config.yaml
attn_scale: 0.177
parallel_block: false
optimizer: "muon_variant"
lr_mult_down: 3.0
batch_tokens: 65536
doc_mask: true
MLP neurons of a small language model. Each row is named by its layer, matrix (down: output weights) and neuron, and shows model dimensions 352-543. Each number is 128 + 24 x the weight over its row's rms, rounded and kept within 0 to 255. Numbers have three digits each. A neuron's up and down rows have the sign that makes its largest values positive.
After each neuron's rows, "raises" lists the tokens whose logits its output raises most directly, leaving later layers aside.

L9.down237:148122144136130108156161082112117099167115119136164112132100165116137135148122096148114135117123163108137122107155130141102149106139129150063153169163159179147106149147144116126139150110133150169185209134136121154114150117127112117119167118114139124098144170131116139150150165093160123132104137104135062110127147128135137131117102098141172140116117106147169131149104128132127126151154135103139088171119122160131121112131147132113113119111107130131124186131146146131178130143085151146115108067156134116158100109185124101132135170126136096117128094123091150131102117116114089145
raises: "ly", "ally", "arily", "ually", "ently"

L9.down640:105142116137123116135138127099071101110159110113144110147074097161106126108114154109153136164077154117084127161140152159113141138096139154107139111151129141070118118132156165159142135156089159118143157094072117131159120069112146092124105136129145115141131079102134125126132150131129148120118151125137149113142087129131134143091141158127150152145099174094098138106151141148099075135088110158090151089137179128179145126157177142108119127166107141111132143175138115123125162141136081153147154091121107124128121133140136109149100113142132125114097154156105117169114122113107128113
raises: " only", " second", " largest", " third", " few"

L9.down186:148108139150184099155106182147143108146108144142102125151118132129110159130154121109129114121179095158134113108110140110113131107186149168172147138132105131108115129131117153119124136114156135141133135084112167135130074110155094144109130123132103157181079136147166083080131125165121140176133117126181119136145104183095148136136111136129114112124129147135130074111156148158118090131163148147157150123102130127154131126117102150122087105123093130127164116158127129128102152122137141095113132135108091153086115151129149114112160138146147141106103150128128110115133172104131140133
raises: "als", "al", "ally", "tar", "ity"

L7.down403:117139129139152115140134095084150109122206125135108091137101109127128167153106148148111095121149116117140124167113107094112154100139136190131146129146143120138095123118115149148148189134105119113170120175153170136163131133085146152116104130112160132087107114136097063146168095128125062104093114121121140168093069126124113140118102106127140141148130173085134132142161190103134144107099110135088149140128115084118097163079112126146162163179135129134115150112156122114107130107121128095127121140131115138125081113117134124127102108116131186090112122117098120080096115156135139110
raises: "ep", "ed", "aff", "age", "reet"

L9.down340:107134165107095104124159131137137122109136152156150145134144122141088089110083089126132116149093116105116121124109166127136118117100115119084169147138130087109115083135117127152157093142118127175115159116133134159124122138094107144110093108136107117127122131172100112125123136122109103085110087119153127108142165141185171122157097147126073124133139153098108141134122123143115154103122100097119148115123144141116155091147131115135167167116097133109130136114113116198160122146103152112153132121100139130109109121145145113136115145145113143165128171097117129152152131157123083106
raises: " United", " U", " form", " US", " Middle"

L9.down460:169185143116087100129154121104102162107129142104157067114129180114145079134079146170147116119146124149082183090169112098081115115131131136160130180129115206099104109149111160137114130094127090111127131107124118126127134112164098093121114138125154116119113136132122112118164153132129145091127089096133135118154138139116130129132123147104136135099110110110106117127128149122142134129104149188095120149165133091118129155151152128185156171126142168151110112140143130094159133168099130123117129157118124123125122104126132102127128145120104152144116086128138147135102148117163111145
raises: " others", " other", " of", "hip", " rest"

L7.down133:090137130098101155138114129149097131120109103149143127106087125110132127168104117102172131156161136108115108164089104138127110095107101141123167135137166114076133109126090097129093144104133112112116149123105118089112104144159110157125139090125111118115099115137116146101166120099192123117145103086104159116122093134174093108158109145079149108111112147123125122111133132138093119149147139121073110098116116106106136098082136131140121098159120107155157116087116133162129135121116137106142119117113171122108166142149135106128122139089137145147085184090127112111123169102107128133
raises: "ption", "ution", "ber", "ously", "istance"

L4.down85:062156137129112147132118152098130148145143150129128138132150113145080130122109142138123129116130121165126158136120089169108124158129135164165113104137113118106158157122138165158146121093116137126166107139127127123128113139123144146160127114154202093130113152112093110126140122136094101149134162097143115138127146163124116095132161155107110137146114153098131137176118123155090139148105123107133104113169131151107134098117092147135135125120133114142152103162105105142138119175133167135093139096119157141047130071059147086107127144106126115121131157137154130174133118134108084168
raises: "th", "ences", "well", "ello", "tra"

L7.down165:169147117110115100130130150129099160168072124107100108160123112140126104143147070149108150167088126133134116138092120154122143159150169103155131132118083138122151117124161140109121107111093094140148104114163113120132113155089121140101128154124112127114141139118148120126081154107097137115130134107115102075155144142131133167099133103092160077127113152133124148160124132116103087104108114152119119142157173126154182173143113118128142128093150100120100086115123135123141084114097114127127158128122137130150135106128124111102154093159113154106083094106098089136127118151134103108
raises: "ion", " they", "ions", "ations", "oin"

L9.down399:129135122143119114136161137130144138167094115114131135140137100129106158097102147096126115137117162122103108144131104090124160122116100124142105148171108129184104127171140108130128143133122135150172131147089149166130106122121179104110140085155100074122176143079152125122078080123128120098096105099116149149117113176069125149115120095144107130109103154105091133116114115078154133125184128118113093111137149106109090126163145133074116106139125139134159113114116161093166100137128096156155147126102122171190129112102116114151115160150121128141124134205132171156135139129115128154
raises: " highest", " most", " least", " low", " °"

L9.down81:068113145117137161116146155131112088102128147122168142145146139126111164107096143158129134135112128106139127050129112117132121147106170125077108105105095144152143132133094108136119146146141135136121120142119167146065116167092120096116134136117138120166146124103176123103111155093170117147149117136055150155144117117162072193093154112153175126161141123128146116142106122115132120159137129177132155136144131131159117121151146149151122133121086139146128132169088145112103102130074126114146118143130115120135131165096108118082081158132086151169136156122144119121148119145158127147
raises: " date", " surv", "be", " have", " existed"

L9.down353:123132157120099121120186092121106123151139124106132135127102173091131176154137118137095114115113164118154092173119132120117137150101123140158129153131127129113116121119112139151138120136112119101097082117119125093124108152131146092114144136100084125135130160127103150154156109120117097102119164152137099109111118160159145124117117137132136120148131138067125156127143128148116132177141103175106119161072130150187145139119104103097134136105059122143117188127122157116098155153117117116124129113153133140152165094137125128151121155128061139134147112098117156143108143068136111154
raises: "go", "ry", "t", "vin", "come"

L9.down994:117087121117122105107135135137170128100129112156108142094141120123143165120110190182149168140146135139123168129146168152100170207155094145095130163162092137126134110131101117114134133132139169137137136139183118132131108129092139130104106115159118138143096092138117125104133122160165126139153137109133158156120187140142119134118121111130122124155095141157060120146127139167129108126112167140117135127127130062168106109103121116109114119166126153081122088117140104148099101129153135150127149149078125149157128144140128166129150156107109136104104164140094156104103114156151130122
raises: "ness", "ne", "ery", "time", "ement"

L9.down627:146123113132114124101160111148129165108202153093157123120155124099107147086048129094096135167131101107151145154139159125102146094144172116143170145122119196106119161124153150101120105128142113101109123133137183112123153099093099088155116140130138095132119133107138095088129107116081115130122127142108058148162158133102119145089133134114113114113106156087140159114139167151133110122127169138161160074158110124125140197138113089123112129148166158082135124151125142121191137117128119127110137167115170113161141186141086118155095117130130105108088122147113146131089107126125129115
raises: "eenth", " which", " whom", " latter", " when"

L5.down440:145160122172104137123164117101092103082148155106159108135190136160141108161128149138078106123113143143190109120108134149161155125158119136120140087075091152097120154135116121093121130128122118095130154109117112112123169100141135066093139134128149133130171126123151133116106140115145099120068114104172133154114099117104114153149142184128121126135117095130146108102091126135132110083116098125131096137145123177148120123164144136150095092124158146140119160122109085159110157108070124137119130133135148199095150141109122088117138083146137109143167139107098157110108125121095168158
raises: " part", " corner", " half", "ral", " end"